config = dict(
    norm_place='pre',
    init_std_down=0.00725,
    optimizer='muon',
    schedule='wsd',
    decay_fraction=0.578,
    batch_tokens=32768,
    dataset='wikipedia_en',
)
MLP neurons of a small language model. Each row is named by its layer, matrix (gate and up: input weights) and neuron, and shows model dimensions 32-127. Each number is 128 + 32 x the weight over its row's rms, rounded and kept within 0 to 255. A neuron's up and down rows have the sign that makes its largest values positive.
After each neuron's rows, "fires after" lists the tokens most often just before its 100 highest values on Wikipedia text that the model never trained on.

L5.gate139 [158 152 150 145 117 109 152 212  73 112 163 118 152  66 179 102  79 102 129  75 135  91 154 160 142 151 164 130 108  70  89 187  89 143  78 179  82 139 132 172 135  77 130 112 201 176 129 204 149 154 149 137 171 173 148 108 116 125 101 122  71 156 115  95 134 137 136 140 170 154  98 113  86 126 100 107  87 100  73 170 161 124 111 129 113  91 142 118 137  60  75 136 111 177 120 131]
L5.up139 [133 136 153 107 130 111 140 158 117 109 109  79  96 121 125 113 134 172 144 127  98  61 150 144 147 161 139 120 146 102 136  94 177  80 156  98 117  99 111 123  83 124 137 133 147 144 146 160 166 137  53 116 173 120 161 114 146  78 101 119  72 144  63 109 135 135 141 115 151  87 119 141 140 109 156 136 156 116 182  90 160 130 145 125 149  80 132 151 137 103 156 118 168 148 137 131]
fires after: "–", " U", " pre", "-", " F", " was"

L3.gate487 [103 148 152 177 109 137  72 115 121 176 152  83 121 131 138 131 156  73 138 142 139  94 155 154 169 123 242 141  96 175 177 182 131 105  75 110 109 163 155 171 149 142 137 121 145 162 121 151 128 127  58  73 125 154 119 118 172 129 118  69 141 108  94 115 115 115 152 154 150 119 108  70  72 166 160 114  87 164 131  75 151  91 114 129 159 150 157 146 191 111 101 126  76 126 114 186]
L3.up487 [ 86 142  84 137  67 123 177 128 119  95  61 120 207 118  40 150 127  76 166 155  71 110 161 140  77 138 148 137 155 119  81 158  93  64 115  99 129 123 106 129 101 135 105  87 165 134 146 135 107 140 143 127 127 156  94 138 134 139 114 116 120 127 135 139 110 141 100 152  46 164  93 101 141 116 139 136 158 209 130 116 126 173 155 155 103 197 116  99 152 184 150 175 130  97 121 153]
fires after: " (", "-", " \"", "|", " built"

L4.gate422 [112 120 101 133 172 124 157 190 143 102  96 128 154 138 120 107 207 157 151  72  84 148 141 199  88 104 132 157  96 122 168 148  96 143 125 206  88 100 156 135 160 142 160 125 173 143 158 117 102 141 161  93 127  92 120  93  76 169 113 136  95  86 121 115 193  99 118 143 179 172 111 182 101 166 179 126 154 116  73  96  97 144 103 132  94 135  89 132 138 124  75 195 100 155 112 144]
L4.up422 [202 101 143 136 135 143 108 150 140  99 104  97 162 135 193 108 115 193  97 131  95 155  55 159 105 132 105 111 128 152 144 106 144 143 174 118 123 131 144  69 176  97 166 145  87  90 146  54 125 144 171 148 126 121 158  86 116 141  98 157 139 138 119 176 117 140  91 138 140  75 130 150 146 140 157  92 138 111 133 115 155 105 111 113 147 166 129 154 143 203 175 120 133 107 103 140]
fires after: "-", ";", " L", "ic"

L6.gate300 [167 158  69 141 137 152  92 131  84 136 128  92 130 131 192 116 134 100  79 138 132 137 123  91 104 189 144 128 161 119 155 183  80 124 130 114  92 119 140 146 144 171 140  79 114 145 219 117 105 113 143 135 130 147 107 125 118 111 142 109 112 149 165 113  73 186 143 178 145 107 149  94 156  96 166 179  83 126 144  78 143 119 114 124 113 157 119 149 120 167 190 156 162 125 165 110]
L6.up300 [118 139 107 117 123 187  96  91 133 147 137  91 120  47 133 138 176  70 111 116 122 167  95 127 198 137 148 110  68 119 136 172 156 179 103  74 151 189 185 132 123 150 114 159 107 154 142 180 137 135 147  76 117  99  97 124 119  83  99 108  98 181 148 196  98 135 131 108 169 105 157 113 104  53 130 174 176 105 187  93 227 171 119 139 115 116 114 132 148 143 106 175 161  66 124 116]
fires after: ".\n\n", " was", ","

L6.gate222 [ 91 127  93 147 124 134 166 174 148 143 118  61 143 145 129 108  98 147  81 154 151 171  78  89 116 118 142 170 116 179  84 115 127 158 138 220 107 130 142 146 134 111 121 153 134  95  83 179 144 125  78 157 138 154  96  97 136 150 126 131 111  78 130 118 164 119 136 154 143 123 107 147 126 139 151 192 127 147 103 150 158 135 122 161 131  78  90 113 144 154 103 170 138  87 133 133]
L6.up222 [ 88 146 141 123  87 129 147 125  98 122 119 126  96  57 103 153 109 147  64 155 140 105 124 118 127  80 144 160 110 113 122  90 143 115 203 125 148 135 163  98 143 149 150 129 137 181  96  99 163 142 113 136 151 127 107 181 126 176 101 153 116  92 104  96 113 137 132 182  61 108 113 164 164 163 115 122 107 151  70 112 229 160 134 149 142 138 102  64  44 179  60 103 134 160 110  87]
fires after: " ", "born", " (", ","

L6.gate31 [129 139 151 119 119 103 128  68  29 109 173 154 208  96 102 121  80 162 172 140  86 167 180 108  71 155 143  93 157 114 102 126 138 130  94 126  78  63 133 150 125 155 180 141 132 109 160 117 129 125  85 151 104  95 118 125 137  93  86 157 145  87  60 136 109 167 138 202 102 171 168  88 151 155  97 154 160 121 130 159 123 197 177 130  87 103 113 153  90 149 192 116 154 103 136 140]
L6.up31 [116 164 157 110 108 114 176 103 140 115  89 116 157  89 136 187 165 121 159 130 193 137 188 133 183 131  90 106 161 167 165 111  63 165  73 102  49 108 116 170 136 105 159 108  99 132  76 147 120 111 135 135  77  81  98 184 197 123 119 125 174 135 127 103 148 143 133 121 131 203 148 101 162 108 104 101  88  68 166 135 134  84 155  71 118 124 130 126 144 121  85 135 156 128 167 152]
fires after: " b", "b"

L8.gate167 [ 97 128  71 141 136 115  99  73 112 185 122  95 185 136 171  54 137 113 103 145 113 126 122 111 142 126 122 165 133 127 151 127 108 101 140  94  90 137 121 126 127 167 154  69  72  74 129 151 145 183 115 157 121 120  71 113 104 162 134  77 172 121 104 117 148 159  90 162 116 131 125  94  84 174 191 107 155 108 177  97 118 138 160 101 170  86 165 125 171  85 129 181  95  53 179 189]
L8.up167 [106 179  78 131 166 143 159  93 114 174 146 209 138 147 167 158 139 164 120 128 102 130 112 116  99  78 187 177 116 147 120 124 116 129 131 119 149 145 130  89 138 122 118 128  95  95  78  95 128 139 182 123 152 174 104 122 171 125  59  96 129 109 112  79 162 114 136  86 139 105 107  79 124 143 186 134 131 192 103 163 133 100 124 144  71 167 127 169 140  79 149 153 128 137 107 128]
fires after: "201", "202", "200", "197", "199", "196"

L4.gate278 [136  98  73 205 127 165  83 109 120 106 117 117 156  83 112 116 110  80 103 100  56 187 132 148 121 116 101 169 161 136 115  96 129 105  86 116 159 150 120 194 117 149 193 101 208 163 148 107 152 129 152 152 183 162  93 136 131 126 105 163  98 143  90 155  99 101 112 126 186 168 140 128 121 187 131 146 129 131 121 162 119  95 121 156 104 117 109 174 119  91 145 127 148 170 126  97]
L4.up278 [144 110 176 174 179 148 119 163 128  78 104 128 146 157 135 115 119 198 101 164  57 158 140 137 173 126 110 160 188 161 131 127  53 160  91 167 151 102 117 113 170 152 156 101 137 159 209 150 144 114 110 160 118 168 156 121  97  92 125 101  97 101 139  82 121 152  85 112  82  89 151 154  69 169 126  74 106 152 164 174 156 117 177 127 133 119  93 162  63 137 161 100 123  82 118 111]
fires after: " B", " Ro", "-", " was", "B", "b"

L3.gate460 [175 106 133  73 155 158 184 106 127 167 143  79 107 161 130 120 102 159 121  89 112 112 180 119 106 141 135 125  93 147  62 129 155 124 160 161 149  83  89 105 132 131 148 103 153 127 131 149 151 134 180  88 163 137 125 145 105  86 116 149 129 121 117 107 111 131 117  95  98 139 130 160 143  67 107 123  96 235 125 128 211 137  88 144 175 158  94 140  97 178 144  88 144  97 120 122]
L3.up460 [138  73 201 104 116 106 185 105 169 122 132 136 121 157 126 114 130 113 154 112 178  81 166  89  95 152 161 129  72  92 109 170  89  74  81 133  86 135 170 174 110 108 154 123 121 101 134 172 176 133 138 136 171 119 181 149  99  99 159 141 120 138 172 157 161 153 113 156 169 124  73 159 176  53 158 147 170 124 131 174 112  99 113 106  86 132 187  75 125 135 163  87 133 160 114 134]
fires after: " July", " September", " August", " April", " January", " October"

L3.gate137 [162  69 143  69 196 165 107 102 134  83  67 135 102 111 120  76 106 133 177 127  47 111  84 106  86  97 141 185 160 106 165  88 160  66 133 102 123 149 123 162 154 127 128 117 163 120 155 168  82  72 100  83  84  66  99  46  91 134 116 121 116 144 148 104 164 116 114  97 122 106 113 180 200 138 133 129 123 132 169 129 152  93 117 113 163 113 111 106 146  99 116  76 143  53 155 128]
L3.up137 [142 153 131  87 180 109 163 121 113 142 141 142 194 127 169 107 107 106  90  70  96 203 152 207 143 101 155  97 172  86  86  62 103  89 164 116  86  80 105 121 159 157  66 180 119  86 143 168 105 122 126 165 119 128 100  84 127 153 148 175 157 103 183 174 110 130 135 150  77 184 147 103 108 123 149 116 136 136  79  94 113 100 145 119 122 161  99  78  83 112 169 121 139 146 138 116]
fires after: "-", " |", ";", " Pro", " Ele"

L10.gate419 [114 150  86 128 174 135 150  76 100 106 132 137 187 125  78 151 114  73 120  81 148 140 156  76 122 149 119  99 199 123  91 115  91 129 130 174 101 108 126 125 102  79 216 133 162 138 103 145  79 164 100  84 151 133 186 109  87 172  75 136 152 102 124 133 152 182  78 117 118  87 108 140 158 105 138  78 160 137  69  75 117 148 142 104 163  79 142  96 180 166 127 110 121 125 157 158]
L10.up419 [122 116 154 160 185 189 154 102 111  85 164  97 113 140 108 146 137 143  43 145 194 138 142 115 140  69 167  99 180 110 137 154 142 100 126 133 141 100  98 114 112 124 138 134  97 136 109 121 135 152  71 100 116  84 149 104 109 163  63 136  74 141 132  97 167  82  74  91  79 188 124 132 134 100 151 132 143 130 126 124 120 125 154 121 136 108  95 114 141 206 134 129  63 165 130 182]
fires after: " |", "-", "|", ",", " and", ":"

L5.gate251 [164 161 185 148 138  59  92 138 102 183 186 127 124 152 134  74 102 116 169  91 142  87 151 161 122 140 180 103 156 211 123  58  92 137  79 106 107 145  87 170 134  92 122 127 153 194 168 144 103 114 143 151  95 144 152 131  71 115 173 130 134 114 186 140  89 118 151 121  55 139  75 126  77 101 161 165  82  97 143 130 100 186 150 140 127 136  82 207 162 159 101 162 114 153  96 164]
L5.up251 [113 178 128 110 189 126  91 121 165 153 192 127 124 145 100 131 134  59 154 137  98  62 153 136 152 108 154 171 143 131 168 154 122 103 115  95 154 137  80  63 155 115 145 110 163 180 171 154 157  82 108 147 102 141 103  78 150 118 106 123 161 108 179 120 159 143 109 126  82 103 178 139 108 119  94 118 114 152 115  71 125 162  58  93 177 137 143  92 147  88 122 176 155 182  89 126]
fires after: " o", " an", " e", " O", " f"

L6.gate489 [149 112 123 119 163 108 124 121  97 148 116 127 126 161 170 119 154 169 115  94  97 133 140 146  53 158 140 104 118  97 149 188 155 120 160 143 117 128 162 117 101 129 118 128 154  76 177 127 204 154  40 126 101 107 129 107 135 136 113 109 125 145 136 166 119 136 159 182 167 124 158  94 157 131 126 127 136 142 148 113 130 140 117 146  96 142 117  94 112  87 202  92  52 146 195  49]
L6.up489 [165 120  92 165 157 156 181 117 136 138 103  89 141  54 110 134 144 108 131 174 176 136 115 178 152 186 112 200 147 135 129 148 133 104 166 134  98 129  85 111 118 157 104 133 156  67 118 167 219 161 122 150  53 146  36  82 124 142 106 127 111 108 142 167 140 137  85  95 113 139 132 101 145  83 122 103 117 139  81 120  72 152 112 181 135 119  81 150 139 155 123 118 109 141  78  85]
fires after: "D", "M", "B", "C", "G", "W"

L8.gate309 [151 138 134 159  67 122 161 108 138  86 127 109  83 110 136  88 115 117 163 149 146 109 209 181 137 117 153  86 206 111  90 139 183 113 212 168 112 142 114 149 136 129 145 109 146 162 128 214 154 133 157 153 101 111 172 103 145 152 100 111 136 134 131 152  85 124 123  92 169  68 163 106 132  48 148 120  79 213 126 138 160 112 123 160 103 128 184 151 132  69  96  87 138 108 116 111]
L8.up309 [140 143 117 109 126 153 105  84  85 139 107 108 109  92 141  83 151 135 122 140 180 184 176 138  70 166 179 152 166 125 121  88 197 139 113 133 103  96 143 167  81  94 147  85 151  96 140 171 174 128  89 196 140  94 184 147 173 137 103  55 103 159 165 108 130 102  91 153 106 114 107 129 142 128 129 128 153 150  64  71  86 163  96  91 145 107 129  68 131 117 131 166 156 134 210 110]
fires after: "M", " T", " m", "S", "B", "A"

L10.gate277 [ 86  54 147 110 131 172 195 116 121 120  73 143 152 154 115  99 143 111 118 119  51 148 110  74 116 138 155 154 103 110  75 154  95 114 184 134 141 120 157 131 114 153 195  69  98 128  65 174 132 120 122 154  92 107 158 142 172 115  96  87 117  65  97 140 127 129 139 104 123 159 110 199 108 143 113 143 160  90 103 111 166 179 115  84 156 142 162 153 128 119 150 168 158  87 164 130]
L10.up277 [111 134 125 118  69  94 181  62 117 196 130  88  96  73 145  83  63 140 121 141 171 113 122 128  76 128 130  78 175 150  91 104 167  87  95 141  87 146 121 167  93  94 176 157 150 103  72 154 138 151 126 149 136 176 137 180 106 180 151  84 148  79 133 116 135 176 169 102 146 175 132 105 176 135  95 118  92 130 148 138 115 131 182 129 150 127 132 171 119  86 196 112 113 151 196 180]
fires after: ",", " the", " |", ";", "|", " in"

L4.gate306 [153  85 187 161 106 103 104 128 123 157 120  65 146  76 145 156  87  87  65 139 127 119 118 144 106 125 172 104 180 103 134 163 106 150 139 200  90 156 178 139 141 127 107 156 171 148 166  69 122 133  66 151 129  81 163 116  97 124 139 131 108 164 199  97 141 162 110 171 122 102 101 134  66 141 161 135  75 106  74 104 197 146 133 125  80 121 123 120 127 100 101 116  94 101 154 175]
L4.up306 [ 99  91  86 137 119 106 153 155 166 127 124 145 135  82 143 132  80 146 104 117  96  60 126 147 106 137 111 101 180 197 170 135 155  90 112 164 141 126 140  72  89 118 142 139 139 134 138  82  92 158 135 124 148 162 116 115 150 142  88 121 127 146 151 129 106 151  95 143 171 172 166 156 153 131 186 104  58 117 149 133 120 114 151 102  32 125  96 131 141 118 167 128 161 125 105  59]
fires after: "-", " was", " (", " Ar"

L3.gate491 [135 137 117 119 139 145 106 185 133  52 116 158 100 103 139 210 123  40 103 140 137 112 141  96  46 128 120 118 162 138 104  98 120 100 142 162  71 203 102  85 102 139 117 143 127 145 106 126  86 154 144 116 117 119 167 130 170 150 160 132 174 139 161  80 147 131 143 158  95 152 168 104 141 135 106 141  93 116  98 162 175 187 115 146 136 128 116 124 105 142 124 143 129 138  73 149]
L3.up491 [146  99 187 136 185 118 153 101  90 116 174 156 123 140 102  94 141 100 164  78 122 146 132  51 123 153 143 109 123  82 162 164 136  66 115 126 134 111  88 136 150 145 222 186 119 188 138  80 131  86 113 129 162 132 134 142 166 120 148 152 156 102 168 122 144 161  62 105 127  75 102 162 176  96 182 164 155  91 126 163 184 108  92 148 141  29  92 130  69 126 149 159 127 125 235 110]
fires after: " |", " |\n"

L5.gate208 [183 130 115 129 135  87 124 109 107  86 128 143 124 118 118  60 110 109 141 153 150 168 131 115 127 146  98 136 117  87 130 104 128  96 140 102 125 156 162  68 111 182 119  57 118 105 150 114 156 125 150 170 116  84 146 192 198  73 178 160 171  68 156 112 134  98  97  98  85 122 115  86 134 138 105  86 115 155 216 108 152 161 146 149 175  77 158 122 173 200 129  81 107 199 137 120]
L5.up208 [180 192 117  77 141 116 138 160 123 128 133 114 100 108 156 113 138 180 113  98  89 121  92 123 152 137 129 155 142 125 106 138 141 167 133 142 138  86 130  72  69 154 106 126 100 108 190 105 181 153 115 130  78 105 178 133 196 165  96 114 115 121  89  78 154 123 185 155 144  62 121 140 159 125 118  92 153 135 111  69 136 114 111 114 115  85 154  86 115 135 120  70 158 125 177 172]
fires after: "C", "L", "A", "B", "V", "D"

L8.gate171 [160 135  67 118 150 104 214 103  82 138  87 148 149 107 161 115 148 164 132 116 181  99 184 143 115  71 160 130 195 150 110  95 104  75 165 113 111 133 114 129 188 138  94 159 147 162 123 137  91 146  36 162 112 107 182  92  90 138  82 113 117  94 101 139 121 126 115 141 127  81 198 167  76 116  94  70 114  83 109 102 164 145 123  98 151 133  83 175 148 163 158 132 131 161 157 202]
L8.up171 [ 62 101  89 123 128 157 159 160 127  87 149 114 183  86 117  96 118 156 145 139  96 160 167 148 125  94 145 114 124 125  86  77 143  90  70  87  80 134  90 149 160 109 127  89  95 144  96 165 137  98 154 152 118 210 151 129 154 183 111 145 135 130 136 101  98 117 138 156  82  84 210  80  84 130 106 165  87  61 112 123 126 108  85 103  81 110  93 168 148 159 132 213 125 130 151 151]
fires after: " B", " b", "b", " S"

L10.gate39 [101  98  90 219 141 162 151  96  53 159 121 168 129 137 147 153 123  94 106 102  94 153 131  95 116 141 144 145 167  64 184 119 148 120 132 140  89 147 113 106 154 124  88 110 139  90 100 133 104  56 130 129 182 111 138 123 109 100 140 116 161 112 102 135 115 123 156 161 205 148 178 147 153 116 132  75 122 102 126 174 130 157 145 128  93 178 128  90 185 162 147 144 128  85 172  76]
L10.up39 [ 70 163  88 176  64  95 128 132  67 111 121  88 113  71 120 117 107 139 144 126 175 165 125 140 124 118 122 133 149 133 126 135 155  85 109 139  69 132 130 120 122 151 146 122 129 116 164 109  77 154 150 115  82 144 178 177 148 113  67 141 182 166 120 137  98 110 137 101 126  98 104 130 124 114 158 155 151 148 120 119 109 122 203 122 128  92 127  84 163 201 149 143 121 119  76  87]
fires after: " ", ",", " b", " t", " T", " mult"

L10.gate326 [118 155  71 178 131 123 138 119  96 120 160 100 116 120 108  99 156 145 178  56 112 248 107 115 139 114 124 156 179 154 133  82 126  82 165 215 173  95 143 136 183  91 150  82 158 118 128 174 139 109 127 158 208 128 129  89 149 167 124 136 120 126 141  87 116  40  95 165 121 183  93 122 114 116 122 108  80 130 162  96 150 199 159 120 148  52  59 103 158 119 126 158 153  94 156 124]
L10.up326 [135 190 113 138 143 134  76  35 153  96 167 121  97 158  59 149 119 128 114 124 160 133 124  84 187 118 127 183 155 119 163 158 158 118 134 161 126 145 101 108 156 109 146 150 171 123 133 143 102 102 119 118 160 193  89 123 121 150 144 108 142  76 162  95 144  81 131 136 163 202 110 151  47 155 195 119  66 122  97 156  94 172 185 125 118 118  55 120 169 173 146 153  92  77 175  82]
fires after: " ("

L8.gate176 [147 153  91 199 129 158 121 126 102  70  85 131 110 110 139 100 136 119  82 139  97 141 155 163 172 106 126 183 208 139 116 158 155 111 104 134 143  74 172  96 102 177 127  87 103 148 160  96 140 142 129 172 155  72 136 121 126 119 102 105 107 128 142  46 172 114 135 100 156 194 130 143 118 151 171 130  91 150 107 152 136 128 139 139 139 115  89 127 146 148 115 138 118 111 118 130]
L8.up176 [150 134 138 109 137 129 111 154 193 176 118 111 156  87 126 139 146 124 116 103 129 188 105 104 172 197 111 108 108  93 192 161 119 103 139 189 148 123  78 148 134  60 145  97 110 144 145 137 122 142  99 155 112 153 128 133  95 160 143 159 120  76  93 140 102 107  37 153  93  66  93 145  86 129 130 111 100 196 133  68 191 208 164  76 141 117 165 190 136 151 152 128 131 102 190 120]
fires after: " (", " is", "born", " was", " =\n\n"

L8.gate170 [ 70 131 136 134 159 133 104  80 150 109 127 119 134  90  78 208 118  87  94 173 106  78 135 201 131 139  99  97 115  93 112 125 115 141  92 117 131 102 155 114  72 132 108 116 125  95 144 138  99 126 137 157 106  79 150 155 116 138 125 146 122  83 135 111 125 164 164 119  76 150 140 176 116  97 113 138 109 106 122 124 164 112 138 166 200 103  62 134 123 153 176  99 126 144  98 191]
L8.up170 [135 139 143  91  88 113 124 114 104 163 176 136 126 116 169 130 183 151 122 126 143 108  97 123 119 125 130  91 118 140 139 207  35 124 124 156 156  54 144 101 136 113  97  70  64 151 148  73 159  93 214  79 146  38  99 110  80 123 159 109 145 112 112 132 117 152 113 116 110 112 108 137 162 151 128 178 129 122 147  82  99 107 140  86 102 142 188 180 102 135 177  70  84 109 113 135]
fires after: " October", " September", " May", " April", " March"

L4.gate473 [142 109  96 101  43 137 157 144 126 157  83 148 111 100 171  91 175 122 135 105 133 122 127 201 156  74  82 134  72 143 142 105 142 124  83 139 155 101 109 143 136 117 144  89 132  88 154 157 161 139 170 130 129 178 151 118 167 143 144 108 180 167 149 138  85 124  82  40  98 134  98  85 162 125 129 145 109 137 120 109 195 127 135 113 135  94 166  79 111  51  60 186 105 198 135 149]
L4.up473 [ 98  83 101 137  90 121 123 131 130 155 166 193 132 124 152 117 169 107 147 150 105 119 136 135  94  85  80 143  71 135 141 135  65  76 164 156 142 104 131 143 120  94 137 165 113 136 120 126 141 118 168 115 203 127 119  91 171 146 135 122 101 188 109 153  78 103 149 113  84 183  72  92 144 121 130 132 103 177 129 116 207 132 135 112 165 138 142 113 109 130  85 177 117  68 138  96]
fires after: "201", "199", "200", "198", "197", "193"

L6.gate458 [127 158  98 200 101 139 108  73  89 132 130 148 140  99  70 189  55 169 125  90 150 149 111 145 157 149 149 103 180 119 184 137 136 119 138 161 151 125 125 138 139 138 136  83 127 141 101  83 117 116 101 147 154  86  96 158 117 131 164  68 101 126 153 113 118 156 118  93 128 134 144  53 116 157 145 120 181 141 170 123 101 127  87 129 143 182 105 100 158 119  85 141 181 186 111 116]
L6.up458 [118 137  66 112  87 106 121 105 173  85 142  91 136 103 157 126  98 110 134 147 153 150 192 128 182 128  63 154 160 111 152 138 132 162  88  73  72 163 133 129 131 100 131 114 109 173 172 136 141 101 145 135 149  98 141 117 167 165 169 103 101 177 141 126 134 154  95 125 114 149 188 104 102  82 145 129 152 113 146 133 125  72 138  73 109 142 101 131  78 162 126 133 119 108 146  91]
fires after: " D", " B", " b", " d", " Be"

L6.gate90 [114 143  96 151 113 117 179 124  89 193  85 211 102  33 141 103 130  63 129 164 137 140 117 126 143 179 124 143 127 127  23 152 135 107  87  76 147 123 119 159 118 122 174 142 109  75 106  87 150 178 107 187 104 134 113 135 119 164 127  69 182  97 118 150 121 149 159 197 149 127 145 123 150 127 158 147 134 137 186 121 185 141 172  82 127 165 162 150 184 121 132 101 128 141  95 132]
L6.up90 [130 133  97 151 150 108 212  62 129 141 108 140 183 115 118 126 129 134 105 145  93 115 106 114 193 182 114 126  85  99 119 161 127 126  71 128 125 119 142 155 110 207 131 104  95 106 104  99 180 169 132 125 135 147 147 126 177 127 158 186 186 135  35 103 112 129 219 153 143  79 138 113 102 159 151 172 117 124 116 130 145 160 145 132 104 117 189  97 176 180 122 148 160 135 154 130]
fires after: "ra", "ind", "b", "ig", "ri", " Ab"

L4.gate223 [ 62 135 126 201  79  81 130  99 192 108 123 123 165 184 124  71  81 146 137 170 119 116 204  97 213 117 134 123  69 200 144 136 139 105 142 127 129  88 175 124 130 103 146  77 116 177 110 163 126 161 161 147 154 101 140  97 121 116 134 160  85 140 120  98 150 139  99  88 168 127 162 203 160 114 154 140  79 121 116 168 137 153  92 134 145 201  69 139 122 141 127 115 155 106 117 144]
L4.up223 [113 101 163 103  60 103 125 175 175 147 142 155 151 133 180 158 130 107 119 162 144 115 103 157 122  98 122 103 139  94  96 146  75 153 193 112 103 151 137 209 179 103 150 193 166 123  92 148 106  86 141 104 126 151  85 136 149  97 123 121 108 138 127 132 118 177 153  86 172 173 131 176  98 117 146 100 123 106 147 120 165 134 100  74 133 145  70 105 174 143 117  84 204 149 136 109]
fires after: " ", " Mc", " al", " (", " es"

L3.gate314 [158 122 115 156 179  70 125 137  67 171 100 134  81 133 165  67 172  96 135 125 110 127 198 153 132 142  94 129  91 102 105 118 122 174 151 191 117 103 137  99 103 127  86  54 121 136 169 130 153 138 141 173  90  83 195 142 127 108 143 164 156  80 143  93 133 147 122 102 134  98 153  91  94 124 102  73 129 154 125 155 128 120 152  93 138  63 146 114 135 141 141 136 174 137 127 127]
L3.up314 [140 110 121 150 151 127 170 131  41 121 114  90 152 101 132  65 194  91 142 130 107 136 161  84 159 185 111 133 114 177 101 142  98 172 159 102 105 130 132 147 132 163 137 118  65  87 155 144 113 128 168 156  68  71 125 173 114 110 128 152 158 112 148  94 114 130  98  98 153 109 170 146  87  95  81  69 121 114 154 153 103 183 114 102  90 109 144 116 183  94 188  83 115 131  90 122]
fires after: "P", "C", "F", "M", "E", "S"

L6.gate105 [157 162  66 136 173 135 137  55 139 164 141 130 127 140  68 143 112 127 124 160 169 160 137 140 164 134 118 113 130 102 129 157 128 102  91 133 150 124  77 144 106 155 130  98 124 105 150  83 140 177  84 138 162 130 149 121 143 156 102  99 121 151 146 178 125 112 116 141 141 166 104  92  60 151  71 127 125  92 104 164 166 196 202 144 106 100  95  87  92 176 122 144 133 110 138 143]
L6.up105 [135 154  98 131 158 143 186 132 130 108  77 133 127 121 122 175  96 116  81 114 149 136 122 182 111 143 186 123 169 188 108 144 162  95 114 148 106  77  73  96 111 165 203 178 164 166 112 119 114  95 127 117 125 140 131  66 165 121 184 123 188  87 163 117 154  77 110 138 188 103  92 115 117  60  91 154 107  66 121  73  73  57 129 130  82  65 105 120 124 148 124 131 105 159 147  76]
fires after: " —", " sh", "I", " beg", " |"

L4.gate131 [154 165 138 107 123  84 129 170  99  55 169 131 125 109 118  85 100 172 172  85 156 158 165 148 162  70 102 157  77 126  71  86 104 123 127 128 108 147 107 134 121 146 126  93 137  84 108 116 128 173 106 159 163 124 141 158 129 135 179 130 160  91 137  56 153 140 112 145 144 128 151 159 149  99 136  82 101 143 132 167 127 120 115  94 122  53 106  75 132 121  97  97 136 101 114 117]
L4.up131 [168 132 133  79 161 116 132 137 174 160 139 128 117 187 113 156 146 111  62 115  71 113 118 195  95 138 141 138 163 100 126 101 138  99 178 154 128 153 103 180 160 150 149 105 117  93  99 111 186 120 147 201  92 122 210 121 155 116  84 136 117 162 100 132 113 123 164 117 169 111 111 119 199 187  69  94  97 158 108 181  89 179 137 113 116 151 129 121 154  79  98  81 173 171  98 108]
fires after: " m", " M", " sp", " s", "om", "M"

L6.gate29 [149 199  78  96 149 135  76  62 115 152 152 121 131 118  98 132 134 160 156 111 107 122  38  91 117 111 154 120 150 136 135 126 127 107 203  93 117  53 110 124 136 107 190 119 131 125 166 169 131  82 157 156 183  75 112 157 159 121  85  78 185 126 135 140 108 118 109 111 178 158 139 142 137 104  69 119 102 136  82 118 118 140 118 104  93 190  94 140 124 111 123  93 127 144 158 207]
L6.up29 [106 117 156  95 155 121  72 122  93 175  78 101  87 140 107 152 119  98  66 162  75  85 125 103 153 160  90 120  93 154 117 142 177 146 115  84 149 104 146  98  82 109 146 148 105  97 136 167 172 110 127 151 112 163 110 147 144 116  77 129 129 192 162 111 112 126  87 139 169 141  62 145 152 116 152 130  87 135 145 188 243 121 120  74  78  45 115 105 112 133  98 142 144 140 114 121]
fires after: " in", ",", "In", " December"

L5.gate402 [122 110 166 103 202  80 134 129 170 153  45  84 160 143 144 105 100 120  96 198 115 141 177 106 111 115 174 141 143 118  98 183 113 104 121 147 151 165 170 126 138 140  55  70 165  95 128 164 106  96 110 117 158 150 178 108 137 136 152  71 124 148 156 126  72 118 170 120 156 110 145 151  96 149 127 133 118 159 139 178 160 142 118 149 144 142  86 118 103 112 108 175 203 120 152 183]
L5.up402 [204 171 132 118 122 150 126 140 208 100 143  96 131  93 104 128 162 135 171 118 164 144 142 124 111 155  54 172 148 118 120 135 130 126 111 185  88 127 126 111 121 123  69 123 118 158  50 140  72  97 116 104 132 126 148  94 167  85 164 142 129 115  89 124 141 125  91 153 137  98 108  95 168 198  66  98 220 118 151 133 161 163 144 126 112  89 127 174  71  90 128  71 110 175 135  43]
fires after: " |\n", "|---|---|---|---", "ource", "s", " "